python train.py --n_layer=10 --d_mlp=704 --parallel_block=false --beta2=0.99 --train_tokens=213300000
MLP neurons of a small language model. Each row is named by its layer, matrix (gate and up: input weights) and neuron, and shows model dimensions 128-255. Each number is 128 + 32 x the weight over its row's rms, rounded and kept within 0 to 255. Numbers have three digits each. A neuron's up and down rows have the sign that makes its largest values positive.
A block is one neuron, or neurons of one layer that tend to fire together. Before each block is what it responds to, as a language model described it from the Wikipedia text at the highest values.

Unit-conversion number starts. First digit of a converted measurement in parentheses after an infobox figure, e.g. (93.40 km, (360 ft, (124.00; weaker on tokens before a number: Density:, there were, $.
L5.gate244:133149117157091151045141049122192107076107130117171100169135138075139117138096112125165118122119127123126097130123133110138080108116109144132148143102085123160193079205134153109142165146151115112112095127134163115137152075130121148165147153125106169105158102097169099141082136093085103139082113109075146133129176127106152113107134182147115104141047189167190111088125120140187124089144
L5.up244:139182121121131104114149096116107128146113091103055097141038121173141145152145102122138171115076109193196103173065124103075128117111135077088140181118093116124143140069174105102146132166202050087087142137145143120114161163106178078187158140110180169135162128133093154111109123115096121109116096126128120093129097108112108140110140188110139094153145182132139145158061110111084163139096
L5.gate306:147112099108140116169120166157102150102139079107124112134119089124143100141137148060102136103093177202077102105159093104121084158139097136171137160113091156130119112163149119073119121132132154083129139136136138158149223093147138129170213110115187105128159150169155165093171107146121087077089115066101174139077086137153114111085184113117123137117109062132110119173113126136139125184151
L5.up306:156131139162069095086157082111104073105143127188056195138084108093110120136098091117127123109118083115165106106117134107142114081090129150102101110099103123148130056073089182112101162111125149118147117118087107144124120129097111133127121055097073185186137155127109135091061159208092105134076171100150127118161171104134091129098090119167133065083139199117167138191114127096195143112157
L5.gate470:131141107095101163143157138147102207144119151123151102077111061139179121067139037099118124129083101154169134101139092051138113140146137139120141141227119078155097180129123113133145140133147142141158128151137171120101179106157133130159213123161125122109159144145083103127131142141087129108081055121169113085095172130169142126117142147096101144094112120188092086164155180217097101083073
L5.up470:083116135163041133114117140172169118134168161122153173147113159124168073070065133132147103139172068093179089142162190126126096062150117178130157176170091075116147115188176131111119139152160081075122107172136120168100157101134154068085100164095142155108124178168090102107125148134145116126148097101138151080116145114093113088139110127085105111171094113083131114110056059168196148151153
L5.gate514:126200118109128120068119163153130105147105162174149117146122104145108080150151101090169090101059097155132125118134141084110153159094171132192133143088124166088132145134130168096134100159119126163152142113140144100146154097122181131121151161081168170126170198100069174164178088158197140185114143106126112151085151142073127074102168096086122158097103147173116063128113103177121059170138
L5.up514:226126142122126200105126135202109123134105107136151156093159101087056162133176137153152130129102120159191164161141119126096108101113036093130179131150102145118144110146167105127124130087181086077122042063103140135125230139144115118154184111131137109121046117081126113114116104136153097098138124097204125129091102109102135147130093174125189122142133106157179156164094155128128131148132

Table row ends, copulas. Pipe separators after the last number of a table row, and was/were/is following a long subject noun phrase before its value (households were, attendance was).
L7.gate208:082114138162100163107130135082098147125169092203155136110160117064151131123167133149092085120159118167105059130204112164078115120133142129130121174084086159160112103140073116106146050133151138148081113138157160101112159138147134127107125100098152099197084112157169084147115169151116133102135078146164079118151107080120137150178157055151146089063113128141118098159120116101119138065117
L7.up208:154196124152073116100124134140080098097159152095127083094153120148127105182078079079226157136102169171108135183100095144134189101087122120147157137110106116137096091127105084172163155086120195118127127137151150136186181140159094150113175110105152145108145144121103160143120141118139206158132112099089172134094145096088180107125097152143151099155117089169076093176082172149139108088135

Unit-conversion numbers. Digits, decimal points, commas and unit words (ft, sq) inside numeric infobox or table data, mostly within parenthesized conversions such as (171–499, (0.90/km², (4 ft 8; weaker on mid-word pieces like ill|usion, ling|uist.
L6.gate17:098088161129113086106135140099136190090143085114149151142132118144090115129122123143126120154099210189133112120114193086108141122099103127121158180118116149121133187172142143128059161139153092159087080123125099118108155169139139145146189144122122126144132186113121115099159187148097143187134119171125076179166143085086140101120127108142076121128115123093156141139151161171110109142117
L6.up17:104126091107141119053125212132168169111212170116149139126177109135121093130118099165207142129108182124123108134071124090194102123163150139115169166107134163195173154162124171134120134155098081134110173074175145116108104061169169149137116136152098136108167130100176125139138158181166100159131102046163113187096024156075165104132114138152107129098105127127140133167141135145095176184096
L6.gate48:109141123153074166144122084167113113097114186126097157128146110109103105103101116093123055127143140194107099131107095145101098102172159097122098151090068111118166185110046110171113090172154161157087082121200201098124099100160206164105143118122118133100108158104090150166105115185088123122069117071126110109110130088131181109146150091127110161121195109129221088104134154126095175144079
L6.up48:152149113133072150132147145157169130126117182130159135103159133132088183143115100117132109180091143149174152101160144129144118147136111179187205159104119106180103157165163075119162160173138107178106045106039123095162147124102116164108115087112108181123110113039117094126113153111125075158047170130111140153082161132163132181111161192153118127141163092137140158147129186131048127102161
L6.gate142:075093065155138133164092145177135124120093096124086176064086110204165122060121102152128088156139136147120097133174163073165139130162191133153110136103104136179161122187123077113102124083130149115103112147123152147119158139176148064138142119065073140145129173129094138121126089086116123163073121112169172142163158120111134110106091119164142053071122172193150153120132132199109148155119
L6.up142:118136138099155099160099129193132077162112168148123135155151122144138046140102075099129123105169151120165139184099067135161087086097159082099219076173131119084120145100084098097151065111107106157151123121125144105111119141128114123139148142187142203130152132086084096166114160148130127154115134070121097156116150180090109131149131155068144151125158128123117181134141132186205165115154
L6.gate197:103174086173152096026118103086149142138136202102115103140177107113171163136135193145091090168072188133180131176122170070109128196128059147121185085133078131152123094136127115161084186099115146122135101109156134079099103127141123120123175177036160121082176172107162125102118139164120115173167119140040140135177155082158141104074124099122101123109120142132132079141112104134141136159180
L6.up197:108104100133117213116091134217120156124112101056140168169113125088120165153127175105131118128106181129101097164109116125096108106155098149068177147089149156142136176112126131147096142150182133143163168099206109130106114144142115168144147117123125128153115106196180115184102059153086116158204169142117203136117146133126172103115134084082152102074148138113140104143148144135130091118097
L6.gate247:129120086160049127178117196158086103103121124134131189130128158138142154133101182143094115123069157135162095124139178118084178152105121139124075138108119244138149134110077181131106105135135150119110127105143104111166166128162168144120146136121162143167131138120131160105105122065070147077121141106123124127095153125144154129082126128058132080121137139116150123157132106176151099219139
L6.up247:096154167099164145111123119122130160072182120122152100140128146077142091086144136115137157121113130109132211114103171126145112132151109158083151165101110099179131097152114098156166112194105137125088173148110143085127160041190203122169105168065124204044118122144119125156114111143165122157120115084087109090173111129117194111128122141172119115076093195153151142106064134131149144107158
L6.gate279:082099190076131125186075074162171133101099104107103157121168132159166124115146130138100135139088126108185108141113138063136143125097130163120101168180106114161109102165128123111114040094166099127163068073084107107129098138149101165103138080148129135099142155085039113141144111153134130172125145118161145123123117148138115180128155145133101060122180150148101170181081123097157120159089
L6.up279:108109119091137130115136139157150146146119113111115153184171117153106156148111083121098143159136128186155127169124066100177155154117149146126142085189067158133087153176054098075079093152140167083142123132137100085133086096176166100123107121031127138105078150161095145064123115125180140105155108143168215087103116127121074113144156154167170118160178139136143154191102115140146149181116
L6.gate295:150080130110079058125085091157168109129113136143135100152156111119102138159111163180160089168079130149120080135123140088142126157094142133138149081082088194176152158193175132154098161123088109139113116142132157091145152144147118113126225154150077106115136182131155154129148166099143172081113133109115090112125168099111148150103089112221142174113139142073110090130104149127108152084140
L6.up295:115089151152095099121126105113140139158114144117127138124138182113125154141119255110068161129146150087088127125176139171134166095114126079143106142151125153156190096178096109101070144097076133184175142107148166139149097134092096101152162163100083191165127124090140115134147129155167159160119223105123164127119139120106102159112110141117135112172150131141163157118147115089178115101076
L6.gate412:142177145115189108165161145139138134115132098113111134125120074160148111095169109185193144166111112173114101180141152123087177055132068088168141138105067139159135140138112158098099103143165109149111076112123138084139129135144101156139109073107097124108093155099137110074138108125134103123149201152128157129086143133081134109057201115132149131170087110132129162127103094131088144132129
L6.up412:094163166141091118112125121112084127132110153140144122156114209046109122212089187080131096129129114143189147150139202139162081100155204154119144127080115216116135169121084113119103130147151129099127117118073130127125102140130105130121066138126121159118094135118083136113140117150173146172142109132137082163086095046115131127138083124149142158169133126148131158113127178136198145149173
L6.gate418:142118156148184139146166158154167161068124141130156070104099114125077155175114137138154131148112187180150062086188156060106142165104102121148119125089109159194166106151145098111158121140174143149142150087086150136115185061139158135157191115067126094101137167163075122200122068151104182133091127144107138096115151138108120139096200104143141094148063207101152154102151159110106108144157
L6.up418:084121134082094090130115099099140089138128130136133099097122164152181163094142090161068129131154094188158068121100083150162121106141175146069140137131154094137120096111082153166094099120183146130105068117183081145133092174168084145133128103133127118108096158109195114161064177144133088158132144144193125147073084150123129123138118117099119076087144129152173102144088106130138151136087
L6.gate422:148154153093136132074133138149066148099160142093168105148087085151140111144048114139166078194137149112129161193166113108156125144076111101106116131143088122115145149197178190081144176151121108076096117082123089150131144151107179110158172157162178141155141159121169157114136126120118111149124096147140129094129121162060115160116102094088070093129099115130113125116113136117127174113099
L6.up422:111137133145083104102140141142121167114145108173172132142152147169134160173167134060138164147079142138106142123140128082133153137103139160166112091091135118149185091109125164180162111204127078065098127121109118152102128153057079034100145134072131080198108128107137138143194108124140142175112158123158105071108108116105086104154142111089102173194135121049174163146158113099110144120038
L6.gate423:125135206109112097135144151127138155088152208134138085162135106203078121137111121113175067147093138174154125135150143103148101081099160166076098140166172142101077116126105106127050135113169099140130047111161110081120128184124089120164158112162148117090102169107085056152093103147096095201082123127127134175137159097086108106163129117082143104108092179107182212156127108111217102134113
L6.up423:106055126095104117135134132165166150109117140136083115161205148116117078114109127087125124117161209098143161141073172170118141111074146192131117119072143122143155144092143108132167043108094057127105101166137112172098114087131115137207191059179143103150073093092109100153119160104097106166138161127096140150101101129128097099123117148131119104121110182146131120154157068166095113102147
L6.gate527:150155140128109104121154169121133187124122140109092109117109144157120120104104104127171112138143163129052114120133115067114155080090154102117129142080142181148253157110177174137152146125135110180119075095159117121083181116120178089124204077077119093130149164118109144164142131176113130132105155168090128136161100124130135143116152072155099105127113153118113112126092164169087118090119
L6.up527:151158100123160102104195118166117111207115108127089105141149122140133044109134084099145168115189124122118137192121074097171121090126111091102153140105173150147141101126098159119138216126074109159197120103102165128149186123136199092114091141174145110096130100092143175174087096166133081127148095183146102121176041151141148132140110126162142177107101095151102208149155079145080163107164
L6.gate541:116149096135131079183175179176161137113123211112134093111102117104093086159184137148208122143132104133090071107147146156181141121116141115154093125140147110126131121130134082160086105174112138095081151081118147148136144122168167099185187129186097132113115223097150141140140100178155129116100122150171104173101143147144182146150115148132122133098125223099084129226137124138105145080055
L6.up541:085135145116099126094168059135194060111183140105105057131193130093094131158080196161133140158101155123134127070119117173175098101078197081177116130111108128175132161157164086113079085126167074112161091063129098139113162109137145101180184152138141127051109165121116130109106092145105125152115150094142153127084182141104205097144123101120183144099106205113114152162074166133121135141102
L6.gate559:114103098145145113143141126121167170128067088102151142121079141183089127165121115177097127106076137105112109147100112139141117083117135098124096092109094167114140094171162136125181117103093132136094123041143133103176129113120163186164176166152134152113136092090117121139151087114127099116126166119090072121142172185150112134134192156096064153152162126106088166134159120058110162137052
L6.up559:120158165033146176172152147128149170134093119142110152151082148166045121149182111094166149125117166090178089067122125010154130117085134151168152132137153099117138149126162086151167113099089126126125157134160140144113128078158136075162168129112076089132125136114095124137120121170095117108142141114150203153175110160134165166110138154057097160096096127053136159079138141143079182135129
L6.gate604:162132141149091140105117163187087148101122174116144076196085095156150031128091118105147102178074149178139092145159126096139122191137164091156108144153155176070104084137155064143117150172129110129093165114165119150073152108089144163142130114158085101147093115132148103143122066189098208141114133120175144109105143119071142125122037161093146094091118135094088141112122130156128156112063
L6.up604:111061148114113134084118122124125166133123179109113140092146131172106141131123083107155120127131174112151090132104165128173165110154085112118128127117154102138144112195104137143076190109111080178086148185059107103114114145163154109159151157127098074121113123148078152083120170115126109167104120158091157141179117110127156122089139122167093137147137105090205104157144166112110150100158
L6.gate698:143133104119126124121124145167153118119114176125100141189155075097122155117155098106202118150097141116116128094138122109133128108163203111077099148117076135112167176157107052125081166157153149163129125125145150151089185129142154072153141108129148071149162138095102070125129135179097121149105117072173116150069153079093142109088155119153141108123045138130178109113154095164141153124108
L6.up698:203098133172039103142175097133127123127143111197141123155110146138156176113132170139134203116114181118183123119103156154123073112205196131149070135149108127139169155079136161169158131189116084095131069094104140124120067141145145128098066158147124135152111117041131173061131179116114129127172111086167112197158101150207124099100105117080076118160138095131144149156102123149119105128134

Numeric separators in statistics. Decimal points, thousands commas and table pipes right after a digit, where more numbers follow, as in census demographics, population tables and sports and election results (2.24, 6,746, "2 | 0").
L7.gate317:095137151140131079118141145161105099106126159113099116102128135113051087153134103100143156168099107137129103144153164109180161124139132109191122137117088098113108109088089057084071179105134149133146087052089192159164139137169183088102162123102083095183101162117150157102174082170069086145128071147140142162149097154082161158081109133086070098103093120155147159152155107155089156188088
L7.up317:116103143067081156114202116164087162173120135203149161161083136121117151113112083159145119118138169180191190170144114059099098174143137165109156101064105168153108118162087161152132086165135126137050103134107168109088118089134146107118134064127129145121162092126095052147086097108149140133133157162185154162078123136123135139136085072189160116123117165127129121160133121079146112101177

Table row-end pipes. The closing pipe at the end of a wiki-table row, usually after a number or empty cell, as in stats tables "0 | 5 | 1 |".
L6.gate38:142216123167089109182136150150126114176153150123095122141063147145138155123070129123093185170151154135147135147074118151108114147136083117064084134179166098142121118188161153118116112098165183071136120158148100143094150093151159136142093117203112158123152160080104128152082051078080129143101135089166116117117110128127109127090120090154145142086152124102118114085159095135157079114139
L6.up38:125136186033142115111165200123149155080103162129123116130119157130129172112104098118180084127130153116111120117171134088173063151071137111107124126148141096163133103175161121161139153114164098119103130139100087128134121094096125090100192159139140126163110110117156128129141119150143103109113087090212157172133105162059112132127137057119084100112154144098095151067125085093179065110171
L6.gate59:135197126119139132146115058132186128073204140165170104151115150111178173147070148164109062134138170095150062166123148149144068153136084089172082090146097129140157106139181136089091123156149083115129115124140155139198129132177154152129119139173155139159149165184156120114127056167121110091155169148094179118116185177115189143088097161112092123122102129116140117133141185089126131072161
L6.up59:143172090082175151161172110165106164172190107116187167084106093141095146150099116133169101133140099148140106164143197134117190117140171162140078073143154089130172139166155157096123180153125134079132122113115186161131161147118179133115053179169160116101160115141129143092121166131148134108084168093173171102132134215089168119104124142133138157175129155146164142149152155165126133083197
L6.gate170:115105097117130143136101137176137127079136184127095141169139120113148106108079105117125114149130139136174104128125095149116120129121203145151166131101134149159166180140113126055093124118107130138033078047174204131082133156137105106115118126139142120122117116134104102143145098204122101115079181122127112148145114108179149130125117155083103080101141166128201097120183138186084188119137
L6.up170:133113160100095123152130141167176192046173150106154166193130104111068142153087201085120103140117126129149109098107167074163153191182117107127118166128152089089083125156097166095157126153134183170173094162165162148105210137146163146151154166169162101139164162131103101161081134138104158138109162137161118137103148131122142151134131144149122104143150127181114121119134084153108082149110
L6.gate211:127124113138077103096125099135121146100100119116143102169123098144094148135116070140154154173156139112166152148120123105130187090098128065093200110102125148139145145159144121127074106190114150140141085100127153141156130152126109136103143107177112116195124166099066126162139112189129143132062098175087114183109187131175145163075141081122124137122107105063167131107110135120195193129095
L6.up211:164071143182066135177059091121133124132158140112090131090154114127134131102186127136137079134149119112138145151131123171143133126075127133135094102113109159144153151132123107130069101156154165132133109161129121059203055149116088093149124111164185139117131142096160149158158089205162136114109097177124064178148157115137149141123132132141112151163143096100157117155136107141204137149079
L6.gate285:147167055132135149169160091152154180125190134049141114131118122059126156083150131156148132130070154107116156123102139108136115231154136104150153141142170119089138119128172128142168138145092113141098168126114138111111096096130150138162181201183178094129133129108082132185134080143124148180152063083115155109164094089114119136069126123168101136199140154100134103138119089105143070088181
L6.up285:115145114058128228223164150220124169113139175177094118133125143065105107165101107156189110132126153173129064078061083136169136101166126128144101085141176105085113146161077128123088103139149175126142153178152177142138091141131103081110135177085112145133135069165113125201115142176127163144108135114114121148070162166127145113140120115193105146133173160115093161126144112111117052102137
L6.gate354:096127094175165128149185130192187198135102096158090169138150121124150138132163114166116092159022122100129101095077128156104087115176104147085144094119110095122152124099143154142115077170134109163103101167180126066202130144145112141100142142110109146086133154091086089127131131098098134143121185084114142117147163105124150100106161121142101092120157109081149109158144169101118111136138
L6.up354:129116153107108077144155150136132133115105118122145126123176097186182109139086117105105110142067114141210157067081119061117102091140094128138178118104177119113210137143134105131110070102106136174123106103094128133154176127119169130131115114133105126187106086132153075171136115119100092101059120181090171194154120085122127125136083111112121099134198089117141119086130122064123081122141
L6.gate373:114128160131083111141160132164100168146183173146167074188085140128143161097176121067249144169106167157077100146119129093144125116174084102115163164113159136093171125169106113149127134137139088144090149121125147135084163131118173119108148135195110053179124149139067099164144143164108123150108133068133152134097134140091115157079150127138156139138088162089089131140167126143110144066086
L6.up373:123128152147089185150111146115079096094143102107170071098103154149140153104114131124093136123119116157089163177136098164110085146173162152110143178097168101103108130151065145148083167168103086133136161081110127143154092056092138145099104112192153139144151136163157156142072137147083119115124161043186163168078135141153166133141158177098124092083079095096147155137143103177084179069158
L6.gate389:094159080222113120179132144137132121071201127136136140167106138137164163100077168073118092133059136142138100152168121085123072142178184126119186158171157186116161130136183085151143109115153159112100136101170098147133184111149130191124147134155164134082152170124090168161128111119135102101172118077154155116135117119073150194115156127151135046122077120131122086109153150139133100146130
L6.up389:120137170159107138093163142137142067097138162161088046172109131136104156160112210048141187125079084164085114115153192099120147068118143135165173104123139170094130093177178124103054179096129148080090136114121186158142151143142148111142140151105138132203111143203114104096149093157106107101106116119133112161050122065104114108120127137149112125062077110155096096161124165107147113116099
L6.gate398:131122112126101177086099166122130137145139148126103140161122109122100101141054178118179147117159159223152105154105173097108170150155171169169189124149111154161139112119056129134150125137141106141006135049188152171069153147086140112122133168110198124094106111180119053099164110176162137169096133143150164201143069139144186120110153100103123118180124107126149136129131149141091158114170
L6.up398:134105094165082183110114173101163092077059097144169095118152148128105132099116116178089109087080153140091126150113134191068149062113088139099139131125137100106160125131107148172101132133122121153104095098136101147116103173097088129041130150111117145108071103076171148091109144137141128115111127164095092130085175106113165139142173101084092138090121162066140109194127094184117145111170
L6.gate431:154076176114110166170150171183094147092089095087145186156118125116121120149080150141176123116029107120102148155129144101137102135130208055124123158114133174118096113103114065116131145166160103124093105096108056138133157110135140133106129098157194097077156109105152109147164110175111138111139106100198091159103169121077114130126167157116104111091132113168153107158093102122169126178084
L6.up431:100132120141086058198161128141118095076129151081153127116163140127154113163095166069137152137061091088113157174160112091123104095162141079132137133084143094142124116114147097168148126168133129132077106127089139135154137079148111118090143058075109106098131036063142175141157137120109197126096139115158144179105156158117127071126183120138141145142119088105123171131116106135141147162104
L6.gate444:146155088161119161139063139132132163107089124123162113162078108132167157152068172105102136152138177132118081137164140120099133139172127112121159139122200170117182117109109100155154111148187154126223131094167171133178140115159168164143108137127152143113155156132100074153142089150124147135177146117112144148120147098109153137120138138115163091070080116140093123127155136164106153110085
L6.up444:163134113108060097155072208151140141122173134177098135155127077142107112138107120114177101151090102120140131165124123176079126176136118113104150110146078159093121152108085108138146103155127153171117163144142177147189169101121145142130132170166171107226138113114069135148105128163117146055152126077212168122078199182138150164103154140074140129087087165123137148171212120186169193067086
L6.gate450:156166067093165081179143091159131158098126110087154084133119130162148150153064137118116072157179139074159070157142094184155163132148118100090070233192143139123116134115128103181080113173173126140134115109158129128151097082157156179079113153112102130038164134090084151153146140117157118161090115126118118087094127118179117105104134096150105124137095099097130126126129148201094094108112
L6.up450:099103132104124136195172078187122171102160155175171131120100087126159157157148084088178102138075081128087110128118122070106106130172075101119112129133094111118122140149167079104091100122089143135146135061183093123110217167153089121139148114173186081093140163116177153124123115169156140055107056135173104139101144142157148128077084068109095131115103097133168131127096095115137115134128
L6.gate536:156118096157159208107145060140143144085088169062098167108075101137090116082152167152132089138161125117102142136062116147127116138136135124177051107133132096138119058153118146096183103120102033103132130154103174110124133155144131187120146139121101118185148143098118062116158148099106129144095080120142057141125094169161115105104112168093095133099126169133099138164154181145089108110140
L6.up536:114125087166089116153138129120100117165173106078125139142074168158157161111125107134128084124130099099161136148101127175079131118183151225115154137145149145095172101138073077109086110192153145162169149128081155093103138109101144184117101123135135112163146107110139166202106143083133149157061150116146089123132139132111171153123159134139148140161138102155175140056180172135109157044132
L6.gate624:092104146146093162074068134113143109178088169151133160091069150077128161169090110202125099144140126094098127159095129182132100134126175110072126056161141101121126160128152177210136123171117087145042108159165138131084123106125165098137154112168173110155183127173151131112129103166121072093166131123050091125114118100075125073103120081176086082170103085133164128116111211131072095095111
L6.up624:139090085142140149141154144129094174145123155158154185166154181144131131093147103141142080139118155147119142113163151107103101098166152172132194124143179108186097104112068212118137133095095096082103176170138079139169125104113091070103163121134188142090132143066156088166127157094155181107141098146126129205091078155181175092126105109123144117096126111049156079101154151115124068063151
L6.gate651:147104132098116148193107125152184133129123158126163105204142062136089055158108147131192116180136178144130042141124120106133116121138089117137128179091161142119077119140148154117144086076148132126129209114189186164122239114175190152146161127221107119157134155103078118166122109171119082159164149142125138104123137118118184090083122149139072113127118136101094128176099193127109158073124
L6.up651:136154170089133147157122111133172137080174153118177145152086130143110180138153129086138114121177159125134148126040144114106121110187059135108198164088114107057097157103221136148079185120140125073171135097132166150143177147100143139086127116119147107116136124132084063126090170091086086145120094117100111096123093113099119112132143135075131093132166061105136128129148138109179145116114
L6.gate657:177133044185093086141095175109132162131135055066143149151160113142107151099086093121089091162101104065123087126102137199079102162139119134083118082144166183144144108100135078118137100197191101169154115157138119126234097068098132184158149090169187150079121173172156140137140078115118117087139140167163090154116170135127124148103169128150120039074113133094067152125161139177132123151137
L6.up657:139173143178124130186092182135143174160117082149145102160096076147185129145059097057099138148104162121146099116120100102113060188103108123148114121118170140122197132161135097131146137115122120117110119098111183138135170144113120191113069115152181122077107165152067123190092088167095092117139157092171065117155129157160113122112079124104131031095113084194120120141176123090117148088105